python train.py --n_layer=9 --d_model=640 --n_head=10 --n_kv_head=10 --head_dim=64 --d_mlp=1728 --vocab_size=8192 --activation="geglu" --norm="rmsnorm" --norm_place="pre" --norm_eps=1e-05 --positions="rope" --rope_base=37400.0 --rope_fraction=1.0 --qk_norm=false --attn_scale=0.125 --bias="qkv" --tie_embeddings=true --parallel_block=false --init="normal" --init_std_qkv=0.0143 --init_std_o=0.0 --init_std_up=0.0143 --init_std_down=0.0 --optimizer="muon_variant" --lr=0.0123 --beta1=0.93 --weight_decay=0.0 --lr_head=0.00409 --grad_clip=2.0 --warmup_steps=200 --schedule="wsd" --decay_fraction=0.606 --decay_shape="linear" --final_lr_fraction=0.05 --batch_tokens=131072 --seq_len=1024 --doc_mask=true --train_tokens=902600000 --steps=6887 --dataset="wikipedia_en"
MLP neurons of a small language model. Each row is named by its layer, matrix (gate and up: input weights) and neuron, and shows model dimensions 384-447. Each number is 50 + 10 x the weight over its row's rms, rounded and kept within 0 to 99. A neuron's up and down rows have the sign that makes its largest values positive.
After each neuron's rows, "fires after" lists the tokens most often just before its 100 highest values on Wikipedia text that the model never trained on.

L2.gate861:54 57 61 61 60 52 57 52 63 36 59 38 46 57 59 47 65 55 51 48 64 48 41 26 60 64 52 45 43 48 45 64 56 42 58 50 44 48 44 65 47 56 50 51 80 52 51 61 36 57 55 56 45 40 56 39 49 54 28 54 36 35 68 36
L2.up861:62 46 48 52 55 59 58 54 38 41 55 40 56 40 51 56 57 57 48 44 46 59 48 74 53 59 45 63 51 46 24 48 49 30 64 52 64 56 50 48 48 65 40 62 31 47 56 57 52 47 54 57 38 75 53 53 56 73 56 47 54 65 62 58
fires after: ")", "%", " ", " were", "9", "5"

L2.gate188:65 56 58 50 50 69 55 60 48 53 58 53 63 41 50 67 47 49 46 47 47 60 37 58 50 50 66 38 51 54 66 63 37 30 49 34 50 43 41 51 53 53 65 59 46 50 62 48 46 52 69 55 42 63 49 45 65 54 37 58 61 52 45 45
L2.up188:49 53 52 63 55 48 51 42 51 54 60 60 43 52 44 67 54 49 38 33 44 52 48 48 39 53 52 44 30 42 33 47 35 61 53 35 50 51 47 38 60 50 52 57 42 59 40 45 27 43 33 48 39 64 43 43 53 56 57 48 47 57 48 55
fires after: "\n"

L6.gate1585:62 79 40 69 59 59 71 72 69 63 47 35 37 46 48 53 46 55 50 55 60 52 45 52 55 51 52 49 41 35 47 45 54 47 42 45 53 59 45 54 37 77 56 50 49 60 43 52 43 47 58 42 55 41 45 48 47 35 44 65 50 47 43 61
L6.up1585:41 49 44 56 38 48 46 56 65 51 49 52 67 34 38 54 69 61 53 38 54 72 72 52 27 44 48 62 51 64 31 54 78 42 56 56 48 59 45 58 40 55 43 27 57 63 63 36 49 53 58 43 51 67 65 51 46 54 33 45 41 52 58 53
fires after: "0", "9"

L2.gate948:46 50 53 59 38 67 56 76 46 53 67 57 66 54 68 69 41 59 49 56 45 49 36 35 48 38 49 51 51 48 46 43 39 45 63 61 67 42 46 59 60 58 36 65 44 48 57 41 60 42 52 57 44 48 71 51 59 59 50 49 52 49 41 52
L2.up948:47 36 47 47 48 42 54 57 64 75 52 40 46 56 60 65 52 57 55 46 56 60 35 31 65 53 32 59 41 52 47 51 56 37 58 50 62 51 37 31 46 54 53 42 55 54 49 50 58 74 37 57 72 27 41 67 54 45 52 56 57 49 53 49
fires after: "-", "t", " (", ".", "ch", "et"

L2.gate738:42 46 19 47 42 54 42 64 54 54 46 44 54 23 36 52 55 50 45 55 48 31 43 46 51 50 35 48 74 57 62 63 44 40 58 39 56 58 60 45 50 48 33 59 42 41 39 49 47 44 46 21 60 38 38 58 44 33 47 53 59 47 41 49
L2.up738:53 64 44 52 67 48 50 74 57 70 58 51 61 44 54 41 62 66 49 36 39 49 65 55 31 60 42 44 54 54 31 58 50 46 51 51 62 47 47 42 57 46 45 54 50 36 56 51 61 46 41 32 50 55 34 56 50 69 50 32 42 64 40 67
fires after: "-", " in", "'"

L2.gate1475:60 54 42 42 48 65 36 56 52 55 57 50 48 47 54 59 50 58 54 57 35 48 41 48 75 39 49 38 80 53 64 61 35 44 54 40 69 44 48 54 47 51 51 44 51 43 57 31 40 46 55 39 52 42 54 53 67 53 32 40 56 49 55 67
L2.up1475:70 59 59 36 44 52 34 50 65 52 35 65 60 54 52 44 60 44 45 45 45 36 70 50 55 50 47 31 59 58 53 51 55 67 59 39 53 50 64 44 46 46 46 81 42 49 50 68 76 40 58 41 49 40 47 66 52 55 54 29 59 40 55 58
fires after: " ", "born", " ("

L6.gate1081:50 33 53 42 39 43 43 63 40 56 50 34 39 55 51 46 40 42 34 48 52 55 35 60 42 42 52 35 53 45 45 44 46 54 61 62 62 43 42 55 56 43 51 88 51 41 44 49 57 28 62 63 40 60 52 38 80 54 29 51 50 47 42 49
L6.up1081:58 49 43 66 41 47 49 38 63 43 60 56 38 62 47 39 41 46 40 45 66 56 55 40 36 31 54 60 64 56 50 49 27 75 50 47 72 43 40 59 40 52 59 50 33 48 72 42 41 55 48 60 53 56 55 49 64 39 49 54 38 32 54 40
fires after: "0"

L6.gate1581:72 50 45 54 50 45 38 38 50 41 50 56 46 53 41 61 51 46 44 41 37 43 36 71 57 52 32 59 53 42 66 47 57 36 54 51 61 59 43 48 56 44 66 44 39 50 61 63 46 58 51 33 43 51 47 55 59 61 61 53 39 41 44 52
L6.up1581:60 50 35 48 63 61 45 60 67 36 33 56 59 59 64 40 42 39 48 30 53 49 54 52 54 42 52 61 45 53 38 43 50 57 47 37 53 42 53 56 48 55 40 67 76 47 54 63 38 71 57 41 50 48 59 42 38 56 46 35 50 58 32 63
fires after: "\n", "-", "%"

L6.gate1166:48 62 67 52 55 56 65 59 53 62 53 59 34 40 50 47 39 52 55 65 41 50 54 38 44 53 56 46 44 33 50 33 51 32 41 35 42 31 46 45 54 42 52 59 50 47 38 43 50 51 44 45 45 42 57 68 48 50 56 82 48 50 54 37
L6.up1166:36 45 60 49 37 54 47 72 43 68 71 53 48 40 42 45 26 56 52 59 59 34 63 44 35 49 50 63 46 48 36 57 56 51 50 53 59 37 44 50 64 53 40 63 49 56 45 48 46 63 52 69 60 59 54 49 47 45 54 51 61 61 43 54
fires after: "2", "9", "%", "0", "5", "4"

L2.gate885:49 39 65 42 50 41 66 45 59 42 50 42 55 50 41 44 57 49 55 50 54 39 49 40 35 40 57 46 61 26 60 45 42 44 50 66 62 48 61 55 40 35 35 44 56 61 71 68 38 44 59 47 44 35 57 57 66 50 46 24 40 67 58 53
L2.up885:51 44 59 34 37 59 62 41 34 53 59 45 47 51 62 48 50 40 49 49 55 49 41 60 48 53 51 39 53 63 49 56 54 56 57 45 43 42 35 53 55 51 39 38 41 67 55 50 38 46 37 44 42 46 66 56 44 51 47 54 42 53 68 67
fires after: " |", ")", " ", " Co"

L6.gate244:55 61 44 52 56 28 54 58 54 43 42 57 44 37 43 42 54 67 49 40 47 42 48 37 48 64 48 42 28 77 53 29 47 56 54 44 45 49 59 18 31 51 59 50 28 58 58 34 64 60 46 45 69 66 40 45 42 47 43 56 42 53 42 45
L6.up244:49 50 31 66 47 50 55 52 71 47 59 43 46 49 39 61 47 46 53 37 52 44 42 47 40 31 33 58 49 37 52 49 66 39 57 56 50 46 54 43 41 71 56 54 50 38 37 58 51 45 44 50 53 54 30 41 57 64 44 46 57 55 44 44
fires after: "\n", ".", ","

L2.gate174:36 45 65 53 47 56 58 51 36 43 55 54 34 27 67 45 52 46 51 57 55 46 49 52 64 62 49 34 37 48 45 52 58 56 46 56 29 38 52 45 37 46 68 66 43 56 52 53 49 43 55 36 52 38 51 31 56 53 39 50 43 46 47 53
L2.up174:58 63 41 58 39 55 38 52 55 63 44 60 44 44 54 55 52 57 41 38 55 61 54 42 37 42 47 34 46 50 44 46 52 35 48 42 56 42 55 51 54 63 41 61 51 40 61 48 35 68 53 47 54 55 52 47 37 50 60 59 49 62 46 61
fires after: "\n", " Ba", " Hi"

L2.gate706:67 54 57 50 46 38 56 43 31 43 56 49 72 61 48 47 61 51 56 42 61 48 45 40 53 52 53 37 65 61 62 36 53 50 63 72 58 45 35 40 59 57 50 25 48 30 74 57 48 24 44 58 39 43 55 34 56 65 45 48 55 48 47 66
L2.up706:57 53 62 46 49 46 47 59 67 61 52 31 51 62 57 39 50 47 57 40 58 47 58 51 63 69 43 60 71 47 44 36 60 45 50 37 68 47 33 54 59 56 43 44 57 50 47 61 53 43 46 35 70 42 45 51 63 64 44 56 33 40 45 47
fires after: " ", ".", ")", ";"

L2.gate1261:43 42 59 72 41 40 55 58 59 45 50 38 44 45 50 67 47 53 52 45 61 51 54 40 56 67 56 50 42 63 47 35 44 47 59 40 50 38 44 46 55 52 46 47 59 44 42 52 60 28 52 47 43 54 57 47 45 55 46 61 58 51 54 58
L2.up1261:55 44 61 66 43 49 69 42 45 65 42 60 47 60 57 64 34 53 39 54 53 47 70 44 60 73 39 50 51 72 44 54 53 55 61 47 57 40 57 50 46 65 37 39 47 58 67 50 60 52 49 40 42 52 51 37 48 65 49 49 44 64 46 55
fires after: "\n", "cu", " Bu", "wi"

L6.gate793:43 58 51 53 60 54 65 46 66 57 66 50 49 55 48 46 38 54 52 47 66 46 59 52 64 57 58 40 61 49 27 53 48 50 59 47 34 31 45 79 59 63 47 34 69 40 53 53 49 47 48 39 49 50 46 36 68 65 41 44 39 46 50 46
L6.up793:42 46 47 58 49 45 50 36 70 63 59 45 50 48 52 52 63 58 46 60 52 41 53 47 65 56 47 42 58 46 18 38 57 73 41 34 42 37 33 60 49 60 59 53 66 73 44 62 67 53 28 46 35 42 44 43 48 49 48 36 44 47 56 55
fires after: "0", "9", " "

L6.gate9:58 54 56 44 62 49 46 54 64 43 51 49 53 52 57 43 51 52 48 30 62 31 54 55 58 22 46 47 54 53 69 47 46 25 58 50 57 46 49 70 53 38 54 54 58 44 47 32 62 56 52 67 56 61 38 49 54 49 47 48 40 44 42 51
L6.up9:62 51 37 61 31 57 73 66 46 56 47 46 66 36 60 35 28 71 66 60 49 61 49 36 38 59 66 69 50 49 59 31 43 52 35 38 47 44 65 47 39 60 50 58 38 28 75 46 52 53 46 55 42 58 54 55 53 48 46 52 56 50 76 32
fires after: "2", "0", "7", "9", "1", "6"

L6.gate1724:30 42 53 64 58 49 59 33 47 66 57 57 40 57 47 63 42 47 61 54 45 44 42 50 59 52 36 36 46 57 54 29 55 53 39 26 50 32 57 49 36 55 67 43 45 61 52 61 42 37 40 51 46 42 51 42 56 52 38 54 52 56 42 57
L6.up1724:43 56 50 52 46 45 53 43 49 58 48 56 45 29 41 46 56 30 66 53 58 45 62 57 43 39 54 41 44 44 44 41 44 42 34 46 35 48 55 55 68 48 50 36 61 70 56 57 44 41 68 42 45 45 53 40 74 40 29 61 57 60 51 42
fires after: "\n", "0", "9", "===", ":", " representative"

L6.gate1215:54 34 51 64 50 45 51 52 72 47 43 54 57 59 47 68 52 62 48 43 53 44 60 43 53 39 43 33 45 49 59 34 55 61 29 39 57 54 54 50 44 63 68 38 20 45 55 44 57 39 50 44 37 49 59 67 62 54 44 45 54 41 49 62
L6.up1215:64 51 33 51 55 51 53 41 54 59 56 34 52 60 43 40 40 64 35 48 49 40 64 49 44 63 54 43 57 48 63 41 34 71 42 42 47 47 43 48 49 47 74 55 44 61 54 43 55 69 47 56 64 48 44 57 58 41 57 49 38 48 34 48
fires after: "2", "3", "1", "0", "5"

L6.gate1206:62 60 35 53 50 56 54 49 55 55 45 62 64 44 35 39 44 62 47 56 31 60 43 60 43 36 44 39 50 28 64 34 69 46 53 39 63 25 80 49 39 41 43 46 64 46 64 53 75 68 66 53 45 35 62 42 48 53 38 42 36 62 49 57
L6.up1206:35 55 43 52 39 35 40 34 67 54 51 78 46 54 63 60 55 64 49 51 45 44 55 72 56 44 60 51 37 48 55 50 52 57 41 39 72 26 43 59 34 38 38 59 55 49 53 47 46 40 54 57 43 61 51 35 68 32 40 40 58 22 52 42
fires after: "0", "9", "3", "8", "1", "6"

L2.gate1410:58 59 36 66 51 50 44 46 43 50 66 41 52 49 41 55 50 70 50 64 43 40 47 41 62 50 58 64 50 74 70 31 53 49 54 65 54 39 38 35 45 46 29 60 38 44 58 30 52 37 59 37 59 37 46 38 30 50 48 42 58 49 59 35
L2.up1410:52 38 44 50 45 32 43 32 72 48 58 37 51 64 41 66 60 46 48 44 47 59 43 48 64 54 50 62 55 57 48 36 46 59 45 41 66 54 54 44 38 52 30 66 55 38 58 45 65 55 60 38 42 44 36 42 43 54 54 47 44 54 53 54
fires after: " ", " (", "C"

L6.gate67:74 49 54 52 48 57 67 60 37 52 68 59 47 47 31 44 45 40 72 51 55 33 60 51 53 54 57 51 58 49 76 52 62 52 54 40 55 67 47 56 35 51 38 54 44 45 50 50 51 54 68 35 42 55 65 59 60 53 35 49 46 77 54 64
L6.up67:53 59 59 54 47 45 57 72 44 43 54 47 39 48 40 52 39 47 62 42 37 52 73 51 61 55 65 41 51 56 66 38 75 47 36 47 39 47 60 52 49 47 48 37 43 62 54 49 60 61 50 48 25 63 63 52 39 54 38 60 40 46 55 46
fires after: " |", "0", " ("